MLP neurons of a small language model. Each row is named by its layer, matrix (up: input weights) and neuron, and shows model dimensions 16-111. Each number is 128 + 32 x the weight over its row's rms, rounded and kept within 0 to 255. Numbers have three digits each.
After each neuron's rows, "fires on" lists the tokens most often at its 100 highest values on Wikipedia text that the model never trained on; "fires after" lists the tokens most often just before its 100 highest values on Wikipedia text that the model never trained on.

L2.up465:072123109162156161104157112098195107114143082096057135178201087124073156182119075116147096086117115131128088116122122092169092121164121081167132053154123142136212147188179123108105134121153052093063134107186114131094129098087141121128061128174161165103108160158146081130139147107111147146
fires on: "i", "s", "ir", "ch", " 19"
fires after: "per", "ur", "aff", "mp", " Pa"

L7.up33:086101111145142123124115142106166142122151106132127148177140108068131108168112106085104104100153129137139079145200136124128118116105139041122162063155113163063130125117086125185117144116087146124175131181125167041136123101154102112134112093143124166059077113149108148136103102120050117136
fires on: " 19", ",", " 18", " January", " February", " of"
fires after: " in", " from", " until", " between", " Republic"

L2.up589:213084101191097162184149145097152152176093141107147151082146159144152206146127126111109103080197192132113144123090061126135117084169146129191119086116104085074150180120138145083104197122148176128164100154159110147138143142187155142121112155108123128118087096113159108064119115186082125185
fires on: "n", "f", "k", "m", "o"
fires after: " the", " de", " He", "y", " a"

L7.up496:108149128152095129084216148123154179165184134122114174158143092115120107129078154119120093130106080138147178126106075073157133095133149125156121120076156197128147111176144171189147155074129104087187125164133147166104103154126098103127098163185136131134100156149135058160162152125093128130
fires on: "-", "ar", "und", "C", "al", "er"
fires after: " D", "\n", " "

L3.up464:132097165140125076162127120135127128123181126144186113025139156110118173158116133133108121097064167119099121072169094120175178085136155145140079120174155107127150109124112098083112180154115114120179103108120143179073099182088119091095117158097147085090080133162128124098091185183138140194
fires on: "w", "n", " |", "ed", "s", "e"
fires after: " S", "A", " Po", " 0", "s"

L2.up364:100145128139170198092100147160098130102165082039146128079153069137069182132092138144150162106072126042155088142169096133093100132149127102156113117113159133176112117118098069156154196128128114106090171155140147160133104149119141132126066166188164098110120100124095115191138188116116080194
fires on: "s", " of", "in", "ter", "American", "ling"
fires after: " University", "es", " Record", " cl"

L2.up105:146063090085072156093149081140140134170093121147129109087155149145124156138094123137140142110153103170108079105076143139168096099120143143085105163133100136126143183176107201091206189105110162135145090133161117156112117130109142127152062169082155106133140096180112105210108114139136139111
fires on: "ro", "mm", "tro"
fires after: " ", "P", "on"

L7.up257:145118073162148149160137150138167131149114059138124115182170096137100109117135076110119069094183134133125068109135101094165147120165175061138073160139143109172127125135099153160101142105102088106112139110134178104097063080116168116135116071136117105138097125173137115114169117172099116177
fires on: "s", "i", "amp"
fires after: ",", "per", "les", "s", "as", " ex"

L3.up117:134135130155067114189143152131120110187118159069124167105157154163135132173137155080111151140128174150134139075084131084167144118170140137117149103118083161107119089137124162137125124162168103103113204130129118143139135140179082160131126112185106139114182117087091104091078094065099144111
fires on: "ce", "al", " |", "ro", "ic", "fer"
fires after: " ", " O", "T", " d", "-", "–0"

L7.up433:104074126129127164145122110105134081167064138170169130133119131131110171108126134102105130117114112143122170129083111102103187154171153061150070129182078104119124150167124138127113175101118196152120136155144137113096084115122119097096115068126108139101052092144067180125123107070099163114
fires on: "ri", "z", "up", "ch", "in", " of"
fires after: " S", " Su", "S", "O", " W"

L5.up342:120137097141153132130204119118154134148163150082147152094154133171176178156127167070134124110133177103136074054135129088170115079151136086117101143085136101157118107139166116158127124100212131114113118166156078124111107119112134101039093127139153138079135079109139142158161148137132143201
fires on: "e", "en", "et", "t", "ed", "house"
fires after: " se", " me", "gre", "ough", " ", "ke"

L7.up442:157117178154137174154110160176149155153155139100111143157119139110152161211075112140136051067167106103107090063169140148124168166182149139215092104178135129134093115161170122182123147119121133157185141213143110121061103102081131128140129110188126083160094102128121135158150134112105174124
fires on: "\n", " ", " the"
fires after: "\n", " of", " for", ",", " \""

L5.up457:109130135138093104214116094138091104092140160108117106145150154088108175158027144111141080107137104127038210138110103156136164072098162136152113171113121098160113113137115130108177145096178116123153089189148098158065147105123095110113090149123147119164099118124127122082101163067135088119
fires on: "ro", "ur", "n", "ri"
fires after: " ", " b", "k", "on"

L2.up161:142089175135146136080132157173153163070147098094112140122182143091163178151115137132152093133177216160146124129143118162104161092085135114149094053188080110133123141080078111182071147102111129142122171150214112153115155160095070090087114191129158067128110193149100105153148158122114162145
fires on: "y", "tor", "d", "east", " area", "west"
fires after: " T", " his", " The", " the", " mi", " "

L3.up430:156147151135162093175163132177111136197159061128122160134145127121139103124084103106145100142127115105089142139117136052166104149073194097176097103116093088124087138161111164132126142114119143078125092142146122148163151158117110129143132120212195118132095112173120123152135131137140120160
fires on: "hi", "t", "ho", "co", "po", "her"
fires after: " P", "T", " p", " dis", "it", "I"

L5.up328:192143096152097121124092073094163099097156112114124100120152139092087070179110097153135102145189123089104137184102141073119082146114093136151139127103114150127192112145106119173107102117066097088170133121058169119134103118118177087135070106192123170146116161156143103118052076102179088176
fires on: "ci", "pp", "re", ":", "ct", "ñ"
fires after: "li", " Pi", " by", " Mont", "vi", " Pa"

L2.up283:084114118172118099148196148112108203125129151128124222109090139118166132128121171118160079112116202175046109086143058092155170124163121142105111115133092122112122200142142106172066127122164132110073109092155125095100151076129156133148116123115152138137097159099114151130107152163137137100
fires on: " |", "lo", "ed", "al"
fires after: ".", "p", "%", "m", "0"

L5.up309:108087193108093128101129093117113088215145114118210143174213105142100146159133109118129153083112156143132135112149077135144105084158094103120139113084148139113112086182142119125164177061117119147102061163129086170132147147101140179091128102118161144070149144152086089119114193134144140195
fires on: "s", "ar", "d", ".", "r", "ner"
fires after: " po", " La", " Pa", " P", " Po", " "

L3.up342:151079109129112167083107107170168115139131090099175130140113156079100144178108115159137171094173142136095055144096110147121142113093147127125122147121125068107184099111105135134126148147095160133172114133183151137079119185094123060101112139111157050131132106124098077178130168089126184165
fires on: "ra", "or", "n", "me", " st", "s"
fires after: " ", "ri", " Pri", " Ho", "on", " Li"

L8.up93:078133090189130156149122107171073137148088078137162207134150149101107118134095091098094129101163121109079144121164154095150126106135129091136093060104103158176098187133133155121151240114093095144158092104163091149157098134134161106126107113157140110134176155143119085140118107110108132085
fires on: "s", " team", "tch"
fires after: " ", " the", "wa"

L8.up375:098130074179154154167151106141182134144093135071118134097157146097140148112078153090120165071154149138148137130163105091105146107165135105152121031099102063152132168180156084162122180104141088139139143098160133126121122117127112145088103120127149076142143168145108128155083136080171085138
fires on: "s", " ", "'"
fires after: " ", " his", " d"

L2.up228:136070126123128091160104141126198180128147105087120152125136085071154206168115103155099136094134083105141123080103075108087109093122151078163139054088112115110108105144124165090146207085168135132122116127104047115103102182093148151089149160133120144107158156112068106168154130104106112125
fires on: "ed", " through", " of", "son", "fin"
fires after: " ", " List", "s"

L3.up88:139089089187179169123088152160196113180105097151127097138119214145153142125111131141141090139208190128152169126121140086146130118112193177199106107116089141131122159136133117112151113147118132133094091155151143097144067100135099137106122077151105101124106100171144185119149094146160084120
fires on: " \"", "o", "ho", "hi", "u"
fires after: "s", ".", ",", " –", " was", " and"

L8.up618:097173169113112172119130135168126149138068172138149171176152134146116120209111079142158040112222115094099147160219099107122128153114126156171138163154091176102136131120103138134176123113114139139126080114140125096123132065134123098148142141125170182105159115124064162087125133087124140141
fires on: " f", " and", " Bar", "f"
fires after: " the", " of", " in", "ed", " a", ","

L3.up46:132121116173091091120186093130142171134119111107151122087147147120122222152090152096092095138150126110142174100124108063141170161112134150104062104135161154142109142109137132121177135094131104072161149110191154137091095090142162138181104137161122093047091167142101089124080113162162123091
fires on: "al", "li", "ne", "co", "e"
fires after: " ", " re"

L2.up251:135158164105092086156110107178139152108086169138133151060203134117110149201084103075123126112120145100154174132143147097151149088128152109162126111069138112141098102163156167158148171168158125132115187141117103162173113101114147116179105132140146137103137117165150174100108168171119106187
fires on: "ci", " vote", "ation", "co", "ception"
fires after: " de", "c", " re", " the", " Total", " a"

L2.up224:115156140195091100091135167112136054117113083179124131118158129159135133142108168114081103126145095051149132102084118083145141089137161103149085129120090111153137094147114142158142158111147112123135124186142099121148110100232176107137107092148148161081114132148078149130129169134072107196
fires on: "al", "po", "co", "put", "bo", "ci"
fires after: " re", " Re", "re", " de", "ver"

L10.up284:176131155100116125139075138122166185128132201144126146103158149158091133125115146158119076124146167112121099101187075166148133155154137149100119097123102146114113112140146142180132096116066164141078076131180135118107128120120131052175122085117161103128064119118096163161157129139078137170
fires on: " the", " Re", " V", " Sp", " Bra", " U"
fires after: ",", " in", " |", " of", " from"

L3.up514:173118124154106191140116101198109125164089124118144130187093137147123107131119127074105124084102122117126117101107142131039180133158162138132131137112148107088138163121074080168189127129152122086130086190081108176156153120182102165177145160106146131159166145129149093149156103103137149111
fires on: "z", "s", " States", "ty", "ho"
fires after: "li", " United", "z", "ci", " Ni", " Li"

L7.up426:095083154132072156163074147164162155122113119105150110186153074140168141126103114118140111122125085095086154139165138090092104118167130116168143111077094067174067112167176131182142174077159139127108165170091110078103124076154094166155125150140133124129094093139058188138151164099085121137
fires on: "\n", " where", " ", " who", " which"
fires after: "\n", ",", " had"

L10.up534:144129150142092109144143152161111140096067129165199161104116108145120101121078146091062172098123133134081206127135110153153171093095161110182096100146130128151154131134140127128154112152128113122176143130178087110119098105146146112172107170104182106170106181109108103168054189068173155122
fires on: "ve", "re", "ri", "ru", "cent", "d"
fires after: " ", " F", " f", " W", "val", " c"

L2.up473:085098173101113134101138113095092128129133132101158159035105128104122111142146128098103138126114103162159154137074070125111179163099196140122111144138156090173144155116107145136144129118177129086156138172180122140121134142116129085095124135185166095093134132162079104150033116103124165150
fires on: "cent", "ine", "ve", "ent", "va"
fires after: " ", " Ch", " K", " Har", "y"

L3.up266:117121207135079147113135096115131161151112160063090171145171075113084097132139172097138113146116106107129103082099143105161100107127150104112105118176149163144196104113145198131105167095158126065140142179139137075067097106120078103149088144198141167135134165143092070117164122131076152146
fires on: "ad", "mm", "me", " political", "um", "ch"
fires after: " ", " co", " dis", " c"

L3.up519:163106124183145083135126146120117175182141134101152121134164111150172104189117206128092146156082185148174159055130127061100137064158150124125104093184143078110081132158126144128147145123146132129110135182127128118063050150147124105165115157109167111128111107153080085050093138108142125144
fires on: "ter", " Total", "al", "ct", "ce", " |"
fires after: " qu", "|", "ar", " de", " ma", " vi"

L8.up596:183132185142070134141128145193186172118121109094150118147169167148128143177155159119140073194106150160149167091112150162155130107143182141167106067150110108056118149178137136112085113183150158122152125145151104150139116134139142166150100112181119146176104095103140127131094116155100175102
fires on: "s", "ce", "y", "ne", "f", "im"
fires after: " I", " O", " T", " ", " d"

L2.up29:147089137123123104128154087154134084156173096055143154157126174100144102112067143104137131094081125208178142125095106125126110135157114124153096123132102111061172111139049163099135176054116014101088124158103061153119101124156068173122126134124163124109062139165098124137151120129165175139
fires on: ".", "y", "is", "ce", "van", "ed"
fires after: "S", " I", " Pla", " Con", " U"

L8.up232:075113048120092170107075126131135061117054122109116165159134106062109114123087069126137070080118135123151096096135096141168126087160111149193131125128134107106098124157133124172136118064125111080151035082081152047135139103135112140112127137093132136118066144142122161155167125078105147118
fires on: "c", "p", " Mont", " P", "il", "é"
fires after: "s", "im", "-", " Su", " in"

L5.up238:093063139137156116069076147133131174118067084118173135135173108106119109164139151083124096104191145122179078111136114094136087114174111139146117155173166145074089047163098150209144099106116153130098112153137139154090141150086094120167116174121120151091159183155160095137152141052125107159
fires on: " ", "-", " a", "C", " as"
fires after: "|", " the", " an", "-", "\n", "T"

L2.up500:125097092140132160143127086108122134122123143144132106118146197136163086155118164085098097155055133117101096157144092106191172111139144094175106113063100145127163150195128119123082172118171099141070136141178136191098139173080072125172115120079122112126110124158151072114108104180131128127
fires on: "s"
fires after: "s", "ba", "ca", "is", "as", "po"

L2.up93:104132146140140144139170134082103163096178169125147150053145183063158108173067170147157132100153126116112150122173070134114171102116190157137168073113149105120127145155101183144076119104129086120142161117170131079133125129152108148168104148151156151127153118129097125105153148198120136127
fires on: "la", "ed", "d", "ut", "fer"
fires after: " f", " F", "il", "qua", "f", " co"

L3.up439:093076172110104125076107121158144145113149120040116149123151123085148197142094128112121139089106119119175107114141149143113073169139101104115093065097127161066131084117167176106114164111109114092173185186209125144046113191116083111148107108137195186132138154128093148105139184144128161154
fires on: "al", ".", " National", "east"
fires after: " ", " He", " the", " 0", " T"

L3.up128:205108162134073125122152137162126188144130134133076170114133145115166166126116109127068117101143115118121083158081104128149184092080150143112112093123172113109090132134122153198134162154203113076125071154176103125168092199182112102124117134144146155139188147125135060135096110135142100062
fires on: "ne", "al", "t"
fires after: " "

L8.up391:082122132109077175136157052159099151091166095137156136162141184103154134151116174114108084164118125120165171124157071090094153181077202095127047089122107086103170125166084171136173090127181097087131128181121084126173153072145155151131126153180110100182069132125128151166067140141134137162
fires on: "al", "e", "ce", "ci", "th", "li"
fires after: " O", " S", " T", "h", " C", "u"

L8.up522:091112105147167127108155080134136158158147140094141150131162108200138125186095060101110075108099119076123101125122154137157133147103133161130078050147125152101178179136107156088132141159165176089118084117139138075128088088197125160075092121089173084122140099147123188190150108122139095141
fires on: "ra", " Ra", "wa", "s", "ga", "f"
fires after: " ", " |", " con", "\n", " re"

L7.up61:124140128174125166161147146105156156213112109172214164114113164112097092147073122092110150132117127091033138109182114114119079133116154127152131088149108186142119157137126138130188166159175132172122122158131115138121098138129112073135135082116149149152103123123126168100098126128096218155
fires on: " the", " and", " |"
fires after: " in", " on", ")", " of"

L2.up406:134121108085109166089172133134161098132146159049164158082192095087111169103054159106173098106129109154118103108103145104093113152129162087077154129142146106126154147168146179215125137146180111150151105173101143143159121108157165128145129159096174166139106170149116122082111158103122161171
fires on: "s", "d", " south", " north", " South"
fires after: " I", " Mi", " the", " ", " Bri"

L10.up53:162094149150146144166140114165121131091078141112088153148102162121081136170139085169169141093123124122084171138146105109155119084108124149132099095134116113134132166134132158098115144147150105104153109103192079107144157143109135107086107133114154129152147160143073105115115160071155092112
fires on: "li", "ro", "ri"
fires after: " ", " E", " Po"

L7.up119:099154148129107082172159155134148141157129126127166161101119125097090158184093171167110138098138109141132088114127158117022224074155123130150113108089110096102121128121112149112138200101158139099133134116173124165137162150115190152111135099132150108115160154160058116140083114109168084138
fires on: "er", "ar", "u", "fin", "mer", "ul"
fires after: " ", " Y", " G", "s", " Gu", "L"

L7.up388:123137096148087097174105156114141124153074056140130142174103102129079058147128107100085070130198183063120157106177132111162129115154188155198147059128152130101161098120125153129158137104090121136094149097186088119098080134098121143076104160186220109135112174167128108078120148153049119139
fires on: "c", " c", "vi", "form", " P", "hi"
fires after: " in", " ex", " In", " con", " of"

L2.up28:138111104123166144120145158106125133192172106142133147099167168104104105168127127075173162157102188124124139165182167114137118116120120120143099087140128117122063140184132128056149085108129167110131157096160132180101104169132137089087110131155159127150111122201106138191105158139122141170
fires on: "p", "ro", "ho", "op", "\n", "t"
fires after: " ex", ")", " P", "P", "p", " p"

L5.up552:063070167158099118159102134141098110116150151120180116084168130081105161160110082130118125100135135062143180111126091139161143114091130099199098186153097101177103135155160167166169135040145107141194129133060159107127089161117110143086128104104139104104100147175129087047121183125088188122
fires on: "y", "m", "us", "in", "n", "son"
fires after: " pa", "ir", " Pla", "if", "ea", "mar"

L5.up570:100129164094170125136133105152218151163154149117159148147147161141146050133135112163159099116151131105112183083183094100120155075133133073180154147145078062091060112131080171115132126079128129123090144096132168117128100150145126129155155176089144094097098127166111105108127192165161121165
fires on: "ri", "d", "ho", "ed", "ist"
fires after: " p", "s", " Ma", "us", "ip"

L3.up552:154080176171071128178103099124166127102120117143119161146171133104129232185108133126124095149180147138137111105121136150111153095156167127070141062139127138097108122148120066143142146159180122139160157201172115150096132209154089071057138114151112150122131065160128154105112183176090075107
fires on: "al", "ac", "in", "il", "c"
fires after: " ", " (", "va", " a", "-"

L7.up348:166098090212163135087122126141196156097111157101096148099166161066067099178106168106185131100147162147143170134115132119144164078136165167118120140107070072142129143163118178084121171151144170139113077116084178112117099115117125105206131173089152113048125123159125149118108071107149120135
fires on: " ", "con"
fires after: " |", ",", "s"

L7.up40:155157078189089151134132083132175130134112097116170139151160116154107103102154096132081114096153128063087114077128154055097110108119141118149147130096093156127120136131077125112145182097145120097162165101149168061178111127194148137120155130148164069165136133209079187129093116139098166114
fires on: "\n", "tra", "ta", "a", "sa", " pro"
fires after: " |", " ", " de", " re", " con"

L3.up22:152120088118133070126145128150127143153082143079158162088151128093094075160156120050132117106117052074169117143141104108093114050135143129155087125086163123108154172173123173124178164119097136120159140114172094106145139140127085090150133147141168101103124087123045080143106133111149110149
fires on: "t", "ver", "et", "way"
fires after: " "

L2.up268:137084134135068119071123130168135134157129073116141179120177095111115131131094155066146090113148172109161104123123084080092094159195136135113137133131132075158141043164163128155127150115071111112132125183150106138108102137150132133083094178117182079129091095123135082125140177123112148204
fires on: "s", " north", "east", "is", " south"
fires after: " Con", " the", " De", " La", "leg", " new"

L3.up629:129100132063116147106176150142162148174102093144114163112122147116108109089108069132080101122161101132128079094076040142172138074133138125117045142120139095157137185141131160161159145039122113120123058117159165164071124109133108100082135140132140089086085103172100097130170099119105152199
fires on: "e", "n", "er", "mm", "b"
fires after: " "

L7.up161:156067076149139113181125126108112128134126167147142120098218165159148189109105116170128113084131146098115096076181045083143105077093141068197098087103123122145084121134102125149120095114131096130093135173120150134097090134133131175140160107162082106086073137164103177100074162104137109141
fires on: " and", " in", ",", "y", "ed"
fires after: "s", " S", " as", "am"

L5.up303:131075160143143097124162142118132130126114140197136090150097090104111120166143137108068073070162145083129087076158125128081095114127180121121087122148152077125079173137121166141163137143157123142138147162145122106162120122168158058110126095153115212135149139105153125207109140184116128114
fires on: "In", "e", "ad", "o", "son"
fires after: "\n", "ri", "ro", "gre", "udi", "lu"

L2.up230:133120155115134143104138151094086223168162160069187115167169079045121173171121080160158140071115075142083091112139126072176133129165146150092134083136108115072152172094133164107093101108153153147185086166118105124137124167083137122072050142167189117151087143155121119105103189097150161112
fires on: "-", "ur"
fires after: " ", " m"

L2.up435:143123096184107160060135167089118087104049131140092143112156088118153123177137142160128133096085132140131143139116151141138128119072141088166124125162115189090064115130099158125147143095117085108134165139109132131182052115151121071165137045150157135071079116124073143109111134165078111129
fires on: "al", "y", "ence", " music", "ation", "gi"
fires after: "ci", "ur", "or", "ctor", " Re", " Pla"

L7.up485:080069168147142131166136107173194101168190147028122091196154111107161101161134114132100104067126124075095128145174109173117117122124169099161130154092089094139113101162132180159188168167158118181155115118160142132068100054183121115149125137116090156133121143141143149131137142104130136160
fires on: "\n", "S", " while", " gr", " Be"
fires after: "\n", ".", ","

L5.up638:136064135196118131110187123117149157133176083056135145085176131104167160151085088090114119100111104166131085111140120178117111046131161059150126128067112102073121126130120162165162189107155133118107108165126133073189058145150139138138119180091106066132163068091101084121117095115097103122
fires on: "==", " a"
fires after: "\n", " is"

L3.up108:138179145109174127098152154134127154148145159124104191134142140118162117188116099068118119147125101124163062080117108090156085141140109158139083112096124121125155170147131099171097128054111114110131064118178048169120126166123088138126125131085154092127147126133045099098120191144160106115
fires on: "fu", "bu", "ir", "ver", "tra", "fer"
fires after: " ", " re", " f", " T"

L8.up119:085127130163069087172153064154121151097143142104176131092129144137127136129084107140115111139133094093126190045155030068091101147176193104121166098118092094153197108085169130114121146076168149160095116129135058148165119110134112177101084197146167106116133093152105083106128141088148169138
fires on: "k", "m", "point", "jo", "put", "our"
fires after: " ", " the", "p", "k", "th", " as"

L10.up177:121096191140105071142084133177132140134106139093143126142187149123097148183057112143134127143162128110177169160197128087122147186124139101150123116078086092107150133124098168176088166132074092079122173112179110151107085180162071089100122161135145165155115082123065145102106154150185043147
fires on: "op", "-", "ar", "ur", "it"
fires after: " ", " p", "\n", " K", " in", "P"

L3.up417:158028165144138197125165148156101114104072061124124159072118142129100135124100099061084146097114191122122105086115140101123142115135151089115097131147142140087128121074089109196125149114136146099120112119107170108143149108191136185115124107136103145120118158097122079149103139119060066182
fires on: " of", " the", " to", "ing", "s", " a"
fires after: " University", " at", " moved", " La", " Christ", " is"

L2.up504:099164083194116136093140097205095087126169140127181112142133144149126164094111133141098119101084154109142186134171063092109088168133167128146124097140121096081111154175127138151140097132128096151057156140102118100102107163108180094125114112124129031108095096137102120122150171149107106150
fires on: "e", "s", "ry"
fires after: "bu", " Qu", "for", "duc", " Sp"

L7.up206:091150168150141117151126154126098194156154146116174181155130125073176133164118140147116108135147117072073130198140083163095125128135162168159114122182177146050175080158143114150134148126204088221122161154178099131097158092205165145097061159151131181090151079122132131089074120143164141091
fires on: "ur", "e", "th", "la", "ri", "ed"
fires after: " f", " F", "re", "f", "F"

L3.up270:117099085126119167109168110130142170183120128125213166122153065128109166126112132122092119105098154172097139123098138126114106129093132143134077100081121114101125176122100127135104157138185147114085124131158126202102089077147146102087092104170164124150118133081148141187170125076107160142
fires on: "e", "o", "ad", "ed", "E"
fires after: " ", " sp", " Sp", " start", "te", "gre"

L2.up4:164076137104136119174093150096143183188200119140160170135124084076156145102036140089162164052064152114145142128060158162153134065178112186147127124111087105150083113115100190130085106130131126153146059104125125151140092113130123115100153134129152130125148105166089113101094127150126115090
fires on: "ve", " of", "-", "ver", "ce", "ur"
fires after: " ", "er", " O", " F", "e", "val"

L5.up9:169079093151118131136103188195094095190069116142150178167207099101121104122128097106084130139114207110106092122118160103189124142171152170115107117123091163121140100192172109170119113129130175133148136130080073120116110132141149103170081161136119142104143154116095101113154146079129057072
fires on: " ", "–", "mp", ":"
fires after: " the", "|", "-", " I", "\n"

L7.up184:126144081114112109097101101123161198136061170109107122130160188150099128120141100160124105118141151117120094111114086110187163104127140134138077130116077115093126128194108102106099087161112164163131121154116153077121102107138180099182102121117161171126153129132115118102182151103114112124
fires on: " ", "le", "al", "o", "z"
fires after: " |", "th", "ne", "ra", "ga", " a"

L8.up146:056137101159066196128107134102126122094127090163159160158126106166141057120058063108125109085105126123147053117138142105153101090147158136194117119185141148183118115177117142129181095115127156152105112140166175103092105148171131164081107122138165156098141163160107179109124098063065120170
fires on: "-", "c", "g", "p", "f"
fires after: "\n", "s", " in", " con", "is"